config.toml
num_attention_heads = 5
head_dim = 32
norm_eps = 1e-05
positions = "rope"
parallel_block = false
init = "normal"
init_std_qkv = 0.0966
learning_rate = 0.00113
lr_mult_down = 1.5
train_tokens = 152000000
MLP neurons of a small language model. Each row is named by its layer, matrix (gate and up: input weights) and neuron, and shows model dimensions 64-159. Each number is 128 + 24 x the weight over its row's rms, rounded and kept within 0 to 255. A neuron's up and down rows have the sign that makes its largest values positive.
After each neuron's rows, "fires after" lists the tokens most often just before its 100 highest values on Wikipedia text that the model never trained on.

L2.gate333 [ 99 152 125 153  99 164 140 118 159 185 108 139 113 109 143 189 179 117 126 130 126 155 138 166 109 159 145 127 118 106 147 126 108  98 144 111 160 173  98 148  94 106 135 116 163 141 154 130 168 110  99 113 123 114  93 129 123 131 114 102 130 165 119 115 151 106 156 149 147 143 126 101 110 141 136 126 106 149 126 106 143 191 110 173 146 121 124 131 117 131 153 133 116 149 129 100]
L2.up333 [128 129 122 129 103 150 156 112 116 120  98 115 134 161 134 151 100 104 157  98 146 120 166 120 114 180 145 134  97 110 116 128  90  84 135 102 125  93 113 112 111 130 156 149 136 123  92 148 134 133 119 158 130 178 121 129  92 125 122 152 123 109 139 114 169 135 130 153 111 130 114 106 110 112 122 178 144 192 126 156 156 153  94 165 138 127 155 128 145  71 126 105 152 160 107 143]
fires after: " A", "A", " B", "t"

L5.gate33 [167 145 144 169 123  87 153  90 139 168 148  97 129  93 155 106 138  87 125 141 176 138 125 119 122 120 127 146  76 124 156 112  99  86 152 118 107 129 129 111 100 149 121 112 118 113  83 132 120 129  89 127 113  99 106 113  91 144 131 137 154 102 151 116 110 165 173  91 121  98 123 130 150 143 148  89 111 110 120 147 108  77 151 174 139 129 103 185 163 160 140 121 147 159 136  86]
L5.up33 [119 165 126 107 161  91 133 134 148 112 126 125 134 141 137 191 121 141 124 105 166 129 137 117 108 140 101 128 135 116 126 137 149 112 104 106 143 121 104 127 106 135 148  92 139 125  95 130 116 127 146 111 105 177 138 117 146 133 171  91 101 107 102 120 123 118 130 125 106 107 124 177 110  92 135 170  86 139 107 213 142  97  79 135 135  81 121 107  96  89 158 185 157 150 111 155]
fires after: " a", " P", " o", " A", " p", "A"

L2.gate74 [121 162  79 115 122 128 116 131 146 102 126 140 115 131 121 157 137 103 104 123 128 177 158  90 101 124 123 118 131  83  95 143 140 157 131 140 132  87 148 120  82 132  96 141 134 130 144 145 128 136 172 113 135 110 115 129 164 116 147 161 102 145 111 119 148 141 147 117 111 107  98 124 132 135 103 182 147 113 107 124  85 130  94 132 157 123 119 101 122 118 136 137 141 110 139 104]
L2.up74 [ 90 146 117 124 134 141 123 134 134 138 121 130 124 136 115 102 190 140 121 110 108 114 129 159 134 164  99 118 104 150 109 103 118 155 114 148 138 117 181 181 158 120  96 173 114 118 139 157 137 157 159 105 161 126 125 153 111 133 101 128 154 110 112  85 137 133 153  93 113 133 115  90 116 127  97 114 145 114 152 121 144 119 158 157 100  62  97 104 132 105 114 137 132 159  97 132]
fires after: ".\n\n", "\n\n"

L2.gate340 [113  99 110 130 139 106 141 128 158 153 146 110 132 152 135 136 163 133 107 125 124 154 121 113 118 100 142  81 157 150 119 131 178 154 105 152 143 132 151 139 163 200 108 153 164 152 135 138 143  99 163 123 119 128 112 118 153 114 125 114 127 112 127 134 121 151 109 111 123 100 130  94 152 102 114 116  97 141 178 167 135 197 112 156 125 114 132 145 147 109  92 122 115 109 126  93]
L2.up340 [121 140 110  96 104 109 150 137 127 110  96 120 150 161 128 155 141 105 101 159 130 129  99 116  90 127 127 142 133 168 128  98 161 136  95 109 161 162 157 108 135 124  90 108 112  71 129 124 126  98 132 149 165 181 154 139 126  83 136  91 117 138 156  84 140 126 115 105 156 120 118 154 145 142 126 145 141 130 170 135 151 175 105 141 151 110 156 137 114  91  87 137 145 157 135 150]
fires after: " L", " Re", " l", " F", "ased", "u"

L2.gate222 [ 79 170 146 116 134 125 127 192 134 167 127 137 164 138 134  93 160 130 128 109 106 134 135  95 116 140 177 114 184 148 111 123 125 135 127 200 134 116 149 119  91 134  85 151 119 173 167 137 125 100 142 139 115 165 133 127 121 121 123 112 106 165 154 122 154 122 136 119 172 120 148 122 127  97 135 149 165 150 109 141 167 143 139 157 129 155  98 137 103 130 129 106 131 118 146 136]
L2.up222 [135 128 171 106  81  78 127 119 129  77 150 139  99 115 171  60  94 138 125 144 145 148 129 171 128 127 168 163 120 109 134 143 129 163 107  99 142 107 134 116 108 139  90 133 141 129 135 133 128 115 137 141 146 123 133 138 124 134 135 117 151 145 126 132 120 138  91 162 103 114 159 131 132 115 102 169 134 137 147 143  90 125  88 101 173  96 116 149 102 176 118 101 162 118 106  78]
fires after: " al", " L", " l", " D", "ep", "ar"

L2.gate395 [114 133  72 108 139 124 136 124 145 129 133 123 128 124  83  97 117 168 111 137 159 128 157 129 121 125 148 106 139 168 159 143 117 125 158 125 119  90 144 137 170 144  87 141 133 114 114 107 175 100 114 129 149 112 151 119  97 118  93 146 137 149 100 124  76 157 163  97 115 126 115 134 128 117 107 115 109 198 161 101 147 116 112  92 127 128 188 121 179 144 138 158 117 127 158 146]
L2.up395 [111 116 167  95  90 107 122 135 104 131 137 112 106 140 161 107 117 124 150 159  59 117  52 115 124 136 157 101 101 150 120  88 131 133 150 143 115 107  85 135 164 189 122  86 147 138  96 163 186 113 145 123 132 118 151 133 102 143 112 101 130 135 105 147 126 160 121 158 112 115 119 135 127 132 121 141 156 160 157 144 138 143 138 165 181 110 122 127 144 149 152 136 113 116 131  98]
fires after: " D", " d", " re", "is", " |"

L5.gate272 [104 141 121 141 146  79  90 120 150 132 110 118 102  86 149 131  99 106  94 149 102  75 100 149 124 146 104 106 119 108 124 162 134 126  97 149 132 153  95 142 132 114 101 147 138  79  86 138 157 125 179  95 134 105 107 168 109 140 133 145 127 154 147 146 157 117 101 106 113 148 173 122 111 157  99 133 157 164 123  93 113 151 159 164 160 111 126 103 133  60 108 119  99  78 115 140]
L5.up272 [158  97 120 111 122 147 151 135 167 166 150 151 117 118 120 150 124 140 120 121  89 123 131 141 109 124 115 131 124 176 110 202 148 136  94 142 129 121 112 118 113 145 184 140 137 148 123 164 133 198 159 134 146 120 133 146 110 139 101 132 131 129 146 119 154 136 139 144 155  95 105 157 152 149  82 123 129  95 144  99  88 120 127 138 103 145 133 169 136 162  97 148  80  99 125 106]
fires after: " c", "an", " s", " was", " He", "i"

L2.gate351 [ 98 119 121  99 150 139 130  96 127 109  55 141 113 139 147 136 147 115 114 113 162 128 145 105  93 151 171 107 104 160 129 139 125 118 144 121 110 112  93 173  69 151 107 124 163  87 142 148 120 150 140 154 150 135 123 181 157 147 178 140 150 149 139 124 123  92 113 125 110 116 109 147 126 121 119 134 177  99 151 126 160  96 158 134 180 116 135 153 160 157 161 110 117 150 141  89]
L2.up351 [ 93 115 155 163 155 157 106 113  95 122 107 126 128 148 118 117 126 117 133 135 164 128 152 137 131 134 111 154 131 134 181 121 158 156 108  93  84 104 119 160 105 139 116 140 124 102  99 118 113  90 169 110  96 160 147 193  91 185 135 131 159 121 147 100  93 104 111 122 132 138 122 153 151 116  98 140 138 141 125 169 151 148 127 109 136 133  90  88 170 160 122 132 111 112 113 112]
fires after: ".\n\n", "s", "ents", "ers", "p"

L5.gate314 [123 178 120 169 105 180 148 125 140 122 119  98 102 149  90  91 103 159 101  74 151 145 138  81 174 167 111 107 117 138 150 122 124 124  86  99 127 146 141 161 146 147 136 125 108 160 125 157 117 126 103  69 118 106 127 112 156 147 109 137 130 117 137 145 139 127 159  91 115 112 126 143 122 141  99 177  98 120 153 166 113 141 148 115 117 155 161 116 161 118 117  75 135 128 154 153]
L5.up314 [ 90 128  99 192 127 128 101 123 151 117 120  86 159 107 148 124 146 131  95 113 144 149 142 141 146 110 135 187 143 141 164 133 155 101  96 131 120 143 146 105 176 102 108 155 104 121 113 105 122 131 112 159  89 169 147  88 142 156 133  92 162 142 135 134 143 163 163  84 107  90 136 125 107 144 130 153 121  99 150 174 146 135 124 123 134 142 118 123 103 126 106  76 137 184 148 111]
fires after: " b", " p", " c", " P", " O", "h"

L5.gate452 [116  63 101 134 116  87 119 119 127 118  97 164 106 121 159 107 154 128  76 129 168  82 138 148 100 158 120 130 158 125 122 145 152 131 106 140 121  93 148  87 117  71 190 138  99 168 130 119 123 139  97 140 151 102 165 145 136 105 120 101 138 151 121 124 126 138 156 127 144 130 131 153 127 138 129 148 123 150 178 105 144 105 118 126  85 135 111 178 134 100 100 138 130 168 132 147]
L5.up452 [140 117  68 122 139 133  68 123 135 135 140 185 109 123 132 125 174 119 117 121 165 171 131 142 117 169 154 134 116  98 135 139 146  94  90 128 142 139 107 131 130  97 165 142 148 151  99 116 151 131 143 181 104 130  98 122  85 107 120 136 111 170 131 133  97 146  91  99 124 134 128 130 114 152 106 121 118  68 149 110 121 160 117 115 119 124 152 133 130  95 111 147 106  52 162 107]
fires after: " w", "o", "ec", " W", "an", " c"

L2.gate106 [134 116 101  70 105 189 109  90 121 109 103 173 122 146  89 139 133 104 116 159 107 147 112 132 151 148 134 157 137 133 107 122 141 125 112 134 110 135 108 131 135 140 120 118  78 117  97 114 138 110  94 120 139 127 127 165  99 123 104 101 105  61 136 128 115 108 133  97 135 118 119 122 109 137  95  81 153 112 156 169 132 108  94 119 120 114 111 133 144 139 121 134 106 141 167 153]
L2.up106 [110 109 156 127 158 116 157 173 136  91 140  97 120 148 141 142 101 146 158 129 111 135 116 126 160 133 101 118  74 153 129 123  76 107 120 109 118  94 126 118 138 172 138 112  98 120  62 102 131 107 150 137 143 183 163 175 136 102 136 106  91 110 135 121 122 157  73 118 129 121 124 132 137 138 140 133 142  73 166 171 113 122 122 141 130 116 146 122  96 134 157 146 148  81 112 114]
fires after: " gr", " L", " H", " C", " d", " D"

L2.gate253 [156 100 175 142 113 129 144  91 143 132 144 184 109 133 100 123 144 143 102 129 115 129 137 109 115 148 135 130 133 165 126 142 102 134  90  95  95 111  80 121  66 131 135 121 163 153 146 144  85 118 147 128  99 125 114 135  88 160 144 167 128 107  95 145 114 147 134 132 105 121 148 153 130 139 135 144 111 127 119  92 145 142 110 137 127 122 134 136 133 124 135 137 117 150  86 146]
L2.up253 [100 115  71 135 122 133  75 118 145 117 140 127 105 128 128 119 154 101 116 107 102 143 147 138 152 115 100 135 117 121 149  97 131  98 147 117  77 125 145 141 106 127 146 145  87 129 126 150 106 138 132  66 222 168 150 144 101 130 129 125 122 118 141 116 130 179 168 165 125 109 136 109 151 172 138 107 162 150 122 125 166 142 113 135 129 154  99 121 137 148 129 142 119 135  85 106]
fires after: " B", " t", " b", "B", " c", "ud"

L2.gate218 [128 127 103 136 130 156  84  89 127 118 103 139 152 148 105 121 118 116 104 135  86  82  96 123 149 172 111 104 116 155  81 135 133  96 111 151 133 145 107 140 126 134 135 128  94 132 113 166 154 135 146 149 176 119  95 105 115 186 179  97 134 111 106 160 165 112 152 115 165 126 124 127 112 128 113 101 112 119 114 114 155 144 154 155 157 117  91 160 144 104 128 126 139  94 135 139]
L2.up218 [115  78 149 150 137 142 111 126 172 151 135 113  90 127 151  80 110  93 131 126 129 107  98 124 117 170 152 126 113 113 106 108 119  99  95 120  87  88 129 118 104 129 111  88 116  66 131 118 147 123 127 110 139 155 143 101  66 140 142 167 148 144 101 153 125 106 108 140 143  99 129 116 114 144 119  95 142 136 138 148 123  91 138 164 140 185 132 129 126 172 167 144  86  99 155 172]
fires after: "ec", "le", " m", " b", "i", " s"

L5.gate137 [ 76 174 108 126 150 129 146 145 103 139 139 124 130  65 115 129  93 132 124 106 145 124 153  82 128 117 150 116 160 170 119 184 123 168 135 122 104 149  96 141 147 172 140 103 154 132 103 100  72 165 140 146 154 109 149 114 111 128 149  67 150 114 135 116 129 111 124 155 160 155 145 121 158  92  72 125 151 135 147 114 154 126 160 102 132  89 158 167 137 154 102 137 179 121  95 152]
L5.up137 [130 149 105 161 132 136 138 148 171 159 149 142 129 111 152 140 158 100 149 132 101 117 147 132 138 135 131 144 148 144 157 150  94 114 172 172 161 126 132 138 110 176 126 123 123 156 148  74 115 145 112 161  50 128 116 115 100 136 109 129 154 154 113 131 109 158 140  91 109 140 147 120 169 133  89 114 132 134 148 146 121 152 132 154 119 108 160 112 140  98 154 164 103 138 173 124]
fires after: "r", " ch", " Ch", "c", "ar"

L5.gate126 [138 152 134 127 102 137 140 150  84 146 128 124 124 158 128 157  98 190 153 117 119 110 139 119 151 156 105 124 126 112 127  94 135 155 132  87 124 125  99 112  99 117 141 142 128  84 112 136 192 128 175 129 159 128 104 130 167 119 106 172 154 162 125 133 144 102 150 131 108 136 142  92 108 120 136 115  95 100  89 116  88 154 130 158  90 132 103 144 138 151 139 153 136 113 118 163]
L5.up126 [136 127 132 149 126 147 155 148 134 141 102 118 125 158 176 149 104  99 152  91 132 142 127 103 128 146 112 142 129 131 122 103 132 127 134  96  90 116 179  92  90 140 144 132 121 136 117 102 120 115 107 129 109 166 108 170  97 111 129 132  91 146 144 127 143 141 109 116 113 100 128 128 102 177 112  69  99 138 121  95 131 106 164 156  92 140  94 152 119 120 150 141 150 136 144 171]
fires after: " M", "S", " m", " s", "==", " j"

L2.gate168 [142 106 149 181  91 159 125 112 181 157 144 125 117 131 108 153 139 110 117 136 112 137 137 164 126 111 109 115 129 118 150  99 136 186 164 166 140 131 113 146 133 132 135 129 124 140 129  81 121 146 144 107 116 133 152 135  69 169 121  80 133 155 136 134 135 125 114 130 115 173 134 111  81 164 112  90 138  99 170 121 116 114 153 131  78 139 141 149  89 117  96  71 169 187 103 121]
L2.up168 [167  87 180 133  92 130 108 152 152 144 169 138 129 145 117 124 139 109 131 150 120  93 120 136  67 126 104  98 131 136 133 134 147  98 118 163 116 147 116 169 112 114 144 182  99 109 125 101 127 115 109  96 162 109 124 155 148 150 130 156 134 126  99 117  94 132 118 102 114 156 124  85 114 136 155 139  89 135 138 142  93 121 135 150 120 138 137 147 120 116 134 115 123 130 111 129]
fires after: "f", "ubl", " R", "A", " A", "us"

L2.gate576 [118 109 173 126  95 126 113 120 106 101 165 144 166 142 150  93 166 135 128 123 162 117 137  98 148 144 102 138  98  32 129 143 145  97 171 159 138 164 141 113 168 138  95  78 129 152  98  88 116 135  96 155 130  86 115 123 121 101 159 148 149 146 138 162 138 105 162 160 108 106 143 110 149 115 119 121 146 103 136  91 122 149 125  90 148 174 144 150 142 115 135 114 161 118 154 107]
L2.up576 [124 149 162 115 119 123 176 151 103 120 179 112 123 138 103 142 122  98 129  89 151 137 191 138 111 156 129 150 108 149 104 152 101 155 153 146 118  99  74 135 107 110 138 159 121 143 138 127 115 168 153 136 131 115 159 156 124  70 108 153 123 131 139 122 160  96 107 131 119 105 101 174 153 130  88 169 119 146 150 125  97 117 144 125 147 118 170 177 108 122 111 143 167 135 131  95]
fires after: " J", "p", " F"

L2.gate2 [147  86 130 169 109 123 129  81 139 139  84 104 129 102 127 100 143 107 126 191 133 109  88  48  96 161 137 114 114 102 122 159 126 133 125  93 140 106  90 113 144 160 140  80 121 129  89 144 127 119 124 121 128 155  79  68 143 140 168 134 125 138 144 101 124 120 137 111 149 123 165 155 153 107 129 157 105 118  99 109 126  91 130 106 145 105  82 116 122 115 115 131 112 140 159 129]
L2.up2 [143 164 156 150 157 117 121 112  91 130 115 141 130 169 162  80 154  99 131 136 133 113 132  70 105 145 115 140 114 108 115 126 117 104 104 106 125 118  98 126 131 163  93 184 133 122 128 166 105 137 115 120 108 144  75 128 153 135 152 143  87 164 152 103 127 141 109 104 124 144 149 120 138 119 124 129 162 137 129 131 130 120 131 138 171 130  90 114 159  86 141 142 116 170 149 130]
fires after: " a", "A", "ik", " |\n\n", " w", " K"

L2.gate511 [125 159 130 126 108 111 152 174 128 132 120 106 146  81 134 183 130 142 143 106 120 114 135 134 128 146 122 135 103  90 158 108 115 141 100 104 115 128 108 121 153  97 151 120  93 116 133 129 154 110 114 155  75  91 126 137 100 121 119 113 129 102 150 161 164 176 117 202 136 139  94 122 106 149 108 123  93 101 159 115 138 165 133 154 155  94 131 145 118 115 114 109 145 186 139 156]
L2.up511 [125 151 150 109  94 139 120 119 139 134 144 156  69 114 145 171 139 100 118 113 109 101 182 133 136 155 122 161 132 151  88 120  99 107  88 144 136 143 147 117 151 121 118 130 122 138  60 116 145 152  98 160 121 119 156 124  78 113 134 137 119 104 160 139 137 149  95  89 107 156 109 133  66 134 132 146  80 144 141 129 109 132 125 106 123 164 105 117 134 105 158 110  70 124  87 169]
fires after: " A", "le", "A", "mer", "r", " s"

L2.gate3 [143 122 135  47 129 122 120 128 160 116 105 136 166 132 136 116  82 125 130 134 106 154 115 116 124 142 131 146 129  87 117  96 147 129 121 130 136 205 135 148 143 146 131 126 104 158  69 177 130 117 131 149 127 164  89  86 108 133 112 126  88 137  97 146 129 124 172 112 115  74 136 128  69 130 107 148 153 138 156 110 109 136  85 154 107  87 146 125 120 153 115 116  88 120 120 121]
L2.up3 [132 129  97 121 160  89  93 146 145 153 170 170 101  90 137 127 109 155  99 117 129 122 114 151 111 142 151 115 133 104 104 128 101  94 142 122 124 167 168  99 126  99 156 148 123  72 120 121 155 117 135 122 169 100 161 111 189 142 125 158 132 167 108 104 128 105  96 147 116  95 180 115 110 142 129 129  96 161 136 108 122 133 142 103 122 140 143 148 119 127 109 137 152 103 173 142]
fires after: " G", " g", " D", " R", " M", " t"

L5.gate411 [143 142  92 100  97 109 119 158 151 115 132 133  94 139 119 123 135 129 152 182 120 143 145 119 108 117 187 155 108  95 171 166 137  88 123 115 144 131 174 132 176 106 159 126 126 142 139 145 114 107 162 121 120 159 147 170 137 101 106 123 133 100 107 134 138 107 115 119 120 120 133 151  90 132  62 157 134 114 152 131 117 114 185 148 121 105 118 114 166 170 122 150 117  96 132 129]
L5.up411 [113  96 167 141 135  86 147 161 105 169 139 131  97 132 130 120 140 148 156 131  83 139  99 126 100 121 118 133  83 104 110 157 142 126 127 106 122 128 154 101 150 159 138 136 147 118  94  53 111  90 169 152 138 125 176 136 137 136  74 132 129 101  97 110 121 127 118  84 140 135 150 144 114 152  87 139 109 155 132 127 172 117 130  96 131 133 153 167 128 161 142 116 119 104 101 155]
fires after: " D", " J", " v", " M", " V", " Mar"

L5.gate203 [148 151  95  75  70 105 136 171 164 114 152 118  83 131  80 120 132 140  93 130 106 165 150 156 169 134 134 128 123 157 146 113 190 141 126 122 119 167 120 133 133 146 118 142 108 131 136 137 123 123 109 157 125 120 120 135 144 138 110  93 122 164 146 125 138 116 112 153 143 124 123 128  65 110 128 131 158 104 113 150  85 116 126 142 142 125 142 116 154 129 113 136 121 159 145 133]
L5.up203 [170 127 123 132 134 128  72 177 175 106 124 138 102 141 158 161 120 137 127 110 147  98  96 138 103 141  92  95 106 140 103 124 141 114 148 135 135 153 141 151 114 125 110 125 140  88 117 128 122 137 123 142 135 129 128 110 131 169 153 150 176 148 118 118 131 109 133 122 108 127 110 136 107 134 128 124 153 106 134 139 112  89 138 140 144 137 145 184 141 150 176 128 150 124 144 138]
fires after: " the", " its", "it", " D", " an", " A"

L2.gate593 [129  94 126 157 158 145 175 158 140 160 122 118 120 133 113  91 130 103 113 161 123 108 126 132 152 132 143 114 128 146 102 133  96 156  89 137  99 147 128 117 148  89 127 101 199 131 109 100 140  96 104 187 127 103 110 125 139 133 141 156 109 101 136 125 120 111 142 116 142 134 142 128 112  91 147 116 133 126 131 121 131 118 136 103 108 205  94 172 125 143 117 132 137 126 125  96]
L2.up593 [143 127 143 139 137 140 157 122 141 119 145 116 116 114 130  69 146 130 154 117  74 159 161 138 137 137 117 134  91  95 117 155 141 166 169 113 180 160 122 115 163 129 138  98 125  85 132 151 143 114 154 148 165 115 144  71 140 117 185 114 109 148 126  97  88 139  76 122 185 130 146 134 132 130 113 140 118 113 138  96 105 116 129 105 145 106 133 106 126 129  87 141 115  87 131 144]
fires after: " d", " l", "==\n", " R", " D", " L"

L2.gate529 [121 102 151  88 156 126 144 131 188 166 100 122 123  99 177 122 111 117 128 146 157 156 163 137 142 162 108 137 126 120 155 130 112 186 114 133 169 125 130 116 117 139 116 138 128 143 143 139 135  51 107 141 121 131 104 102  71 118 148 125 101 160 162 133 135 129 123 113 143 127 127 112 112 131 143 100 137  92 124 124 121 138  80 140 147 135  77 132 115 151  98 133 154 107 167 133]
L2.up529 [159 121 158 166 106 133 147 157 195 118 134 161 129  63 142 142 124 158 135 128 116 100  99 121 113 182 118 115 126 131 124 159 121 176 162 160 152 147 119 113 110 144  96  88 130 119 154 135  94 119 136 166 129 139 136 138 107  99 169 130 140 133  74 156  94 122 125 118 136 111 134 107 121 116 124 110 163 176 108 126 107 137 156 142 141  90 120 150 137 136 165 113 131 117 120 141]
fires after: " d", " A", " D", " E", "e", "ate"

L2.gate565 [128 124 168 113  75 151 100  77 147 172 149  91 138  81 155 115 117 134 130 127 110 112 107 152 141 181 162  99 118  95 130 136 104 122 155 130 110 124 109 136 144 124 134 114 129 150 108  97  99 124 161 123 127 113 125 160 131 110 139 128 133 137 141 173 125 106 114 109 131 109 190 148 118 139 131  95 111 127 177 124 115 129 100 156  84 122 100 157  98 104 149 115  93  90 120 118]
L2.up565 [110 151 126 105 114  93 152 117 130 129 109 160 117 120 141 124 107 115  87  57 155 113 118 111 108 166 147 147 127 130 161 122 114 130 132 126 152 130 135 127 149 140 146 180 148 145 169 125 189  85 158 117 125 163 154 138 107 140 104 129 111 187 147 152 148 132 108 114 106  97  85 149 160 118  84 158 107 140 116 108 162 137 125 160 181 185  99 138 131 118 129 149 131 135 146 120]
fires after: " A", "A", " J", " S", " a", "u"

L5.gate107 [105 136 116 165 159 132 150 106 155 144 134 137 128 162 139 148 133 133 164 135 117 120 171 109 157 146 123 149 147 147 169 101  96  95 135  95  95 107 136 163 168 105 161  68 109 127 115 114 104 128 132 141 163  98 169 127 135 108 132 150 138 167 124 182 144 102 154 107 140 106 145 114 147 168 111 114 127 176 103 142 157 106 157 110 106 142 120 150 133 162 124 118 153 130 113 111]
L5.up107 [124 134 149 148  90 159 130 139 144 128 101 136 159 142 132 114 157 122  68 168 117  98 124 155 136 158 164 137 118 135 101 170 121 131 163 173 134  91  99 119 156 153 116 117 111 135 170 149 120 112 155 154 132 151  98 134 151 131 148 109 119 134 154 130 122 168 138 137 160 148 116 145 142 111 131 147 111 145 130 169 116 107 108 139 147 119 112 107 118 107 102 105 137  90 172 149]
fires after: " w", " c", " play", "orn", " D"

L5.gate56 [136 146 125 114 117 113 133 130 129 169 147 135 153 148 143 143 142 122 104 114 157 140  99 103 137 119 166 171 134 151 159  91 108 122 123 121 112 156 145 127 122  96 151 101 138  73 109 198 125 130 104 122 130 128 146 134 120 112 137 119 115 142 121 123  97  98 137 147 141 123 171 110 143 145  97 133 157 141 116 122 118 129 152 142 118 150 111 122 117 109 134 102 128 107 106  81]
L5.up56 [120 100 116 118 137 125 150 122 167 120  91 160  87 144 153  93 129 102 129 132 164 120 160 125 130 148 118 130 160 150 115 136 106  85 124  86 154 164 136 117 151 137 113 130  95  95 173 135 165 161 135 145 150 111 100 151 155 133  94 137 168 120 112 169 122 101 153 160 147 118 105 106  98 128 108 137  94 152 138 106 144 143 121 134 104 101 128 116 139 181 131 130 125 109 160 163]
fires after: " play", " g", " w", "ee", "r"

L2.gate606 [158 150 123 114 116 122 122 117 145 120 149  99 106 142 133 142  97 178 118 159 138  98 159 140 126 127 127 129 142 167  76 154 142 167 133 150 124  96 145 110 129 132 144 126 121 128  89 133 157 105 134  92 126 109 127 106 136 115 129 109 112  80 131 143 134 155 167 146  98 112 121 143 143 119 110 141 119 173 147 140 154  87  80 167 141 101 116 100 125 103  99  89 122  97 133 123]
L2.up606 [125 133 135 128 154 124 103 142 112 108 146  83 155 120 134 126  80 157 124 120 100 109 187 137 131 119 113 160 123 162 125 115 136 164 167 157  97 123 116 107 118 130 144 127 134  53 116 155 114 122 123 154 139  98  97 117 135  89 146  95 119 133 156 131  94  94 117 109 132 107  89 131 136 108 127 148 134  97 150  89 140  93 132 171 151  99 111 118 103 133 152 143 153 139 188 114]
fires after: " a", "ort", " A", "ou", " R", "et"

L2.gate34 [122 163 163 139 130 133 153  87 150 119 148 149 165  94  84  86 102 148 137 110 145 108 107 121 140 102 161 163 115 162 137 107 147 151 108  95 119 122  90 129 173 152 153 159 124 160 104 154 128  91 116 145  78 141 151 118  94 161  94 147 125 122 125 111 123 165 127 134 144 100 126 124 149 118 137 134  86 161 118 136 123 153  92 107 137 152  78 100 106 126  98 115  95 137  97 115]
L2.up34 [145 133 153 159 126 144 110 107 137 143 115 190 189 111 169 103 106 132 139 130 158 113 163 134 101 177 121 152 115 163 116 129 164 135 133 120 100 157 133 149 138 126 143 152  90 139 120 107 142 146 135 122 123 129 120 114  87 137  82  83 105 144 123 139 140 149 126 123 177 117 119 135 134 162 144 136 137  91 131 149 140 128 158 118 153 128 129 136 140 156 130 107 102 106 152 111]
fires after: " b", " D", " t", " c", " g", "t"

L2.gate449 [132 155 137 131  93 121 164 113 168  98 118 154 140 169  87 126 101 112 120 129 105 149 123 104 104 131 157 164 142 101  71 168 144 145 131 147 125 161 142 143  75 125 111 105 122 140 122  92 103  75 114 133  86 140  99 165 123  97 128 120 120 112 126 115 148 146 102 107 149 107 122 142 118 119 155 129 125 143 147 109 136 151 152 152 148 156 158  88 109 150 116 146 155 189 131 121]
L2.up449 [130 109 110 113  97 110 142  95 119 131 128 132  97 154 111 151  99 141 137 150 133 142 131 136  99 104 164 187  79 157  89 113 120 124 107 126 117 145 115 143 134 153  73  91 121 112  46 128 131 102 159 124 136 182 137 126 125  87 168 150 164  98 141 109 108 148 146 118 127  95 144 129 104 185 132 118 141 107 153 108  98 156 130 151 140 144 129  85 154 161 144 118 159 117 120 144]
fires after: " d", " D", "ubl", "ep", "f"

L2.gate411 [142 106 118 146 108 160 156 151 125 142 168 136 185 128 113 129 140 132 116 155 101 117 138  81 126 137 124 111 126 136 120 131 119 138 115 130 103 137 178 158 144 155  95 169 153 143 130 120 153  64 133 140 116 128 134 133 139 134 126  58 118 117 114 170 108 135 141 116 116  91 142 101 128 116 108 135 100 137 115 160 132 131 109 188 132 151 134 127 108 119 129 134 110 107 156  87]
L2.up411 [ 75 181 131  98 123 138 133  81 121 146 133 165  79 132 166 134 145 154 143 125 121 160 123 159 171  96 115 121 124 119 120 128 105 108 146 142 150 137 123 142 123 115  84 151 107 125 143  97 113 155 132 129 168 145 137 195 135 137 145 137  98 130 157 160 111 132 121 134 171 132 102 115 141 111 144 104 150 118 146  83 140  99 114 103 133 112  91 125  90 143 158  84 197 140 153 120]
fires after: " E", " J", "m", "et", " A"

L5.gate511 [142 115  84 132 136 161 119 131 127  98  65 117 104 135 145 119 147 154 134 105 155 147 156 106 134 155 137 159 151 145 186 135 181  79 130 120 147 124 130 147 134 123 128 130 105 163 134 140 120 120 133 190 181 127 119 126 155 121 119 136 120 136 112 138 100 172 122 172 130  76 160 135  94 145 152 147 145 144 152 124 159  88 142 150  89 120 110 143 156 102 138 134 112 151 176 144]
L5.up511 [136 141 142 141 132 124 113 126 116 124 146 170  96 113 157 130  95 141  94 123 114 114 107 119 122 161 159 117 175 153 108 160  92  88  94 138 105 158 109 125 144 101  96 134 109 132 111 108 116 141 123 170 126 103 132 104 155 125 147 106 120 133 117 145 123 167 137 166  99 143 108 151 153 137 102  97 118 106 126 155  73 115 119 142 152 119 129 128 136  92 143 109 156  79 138 170]
fires after: " re", " W", " w", " H", " had"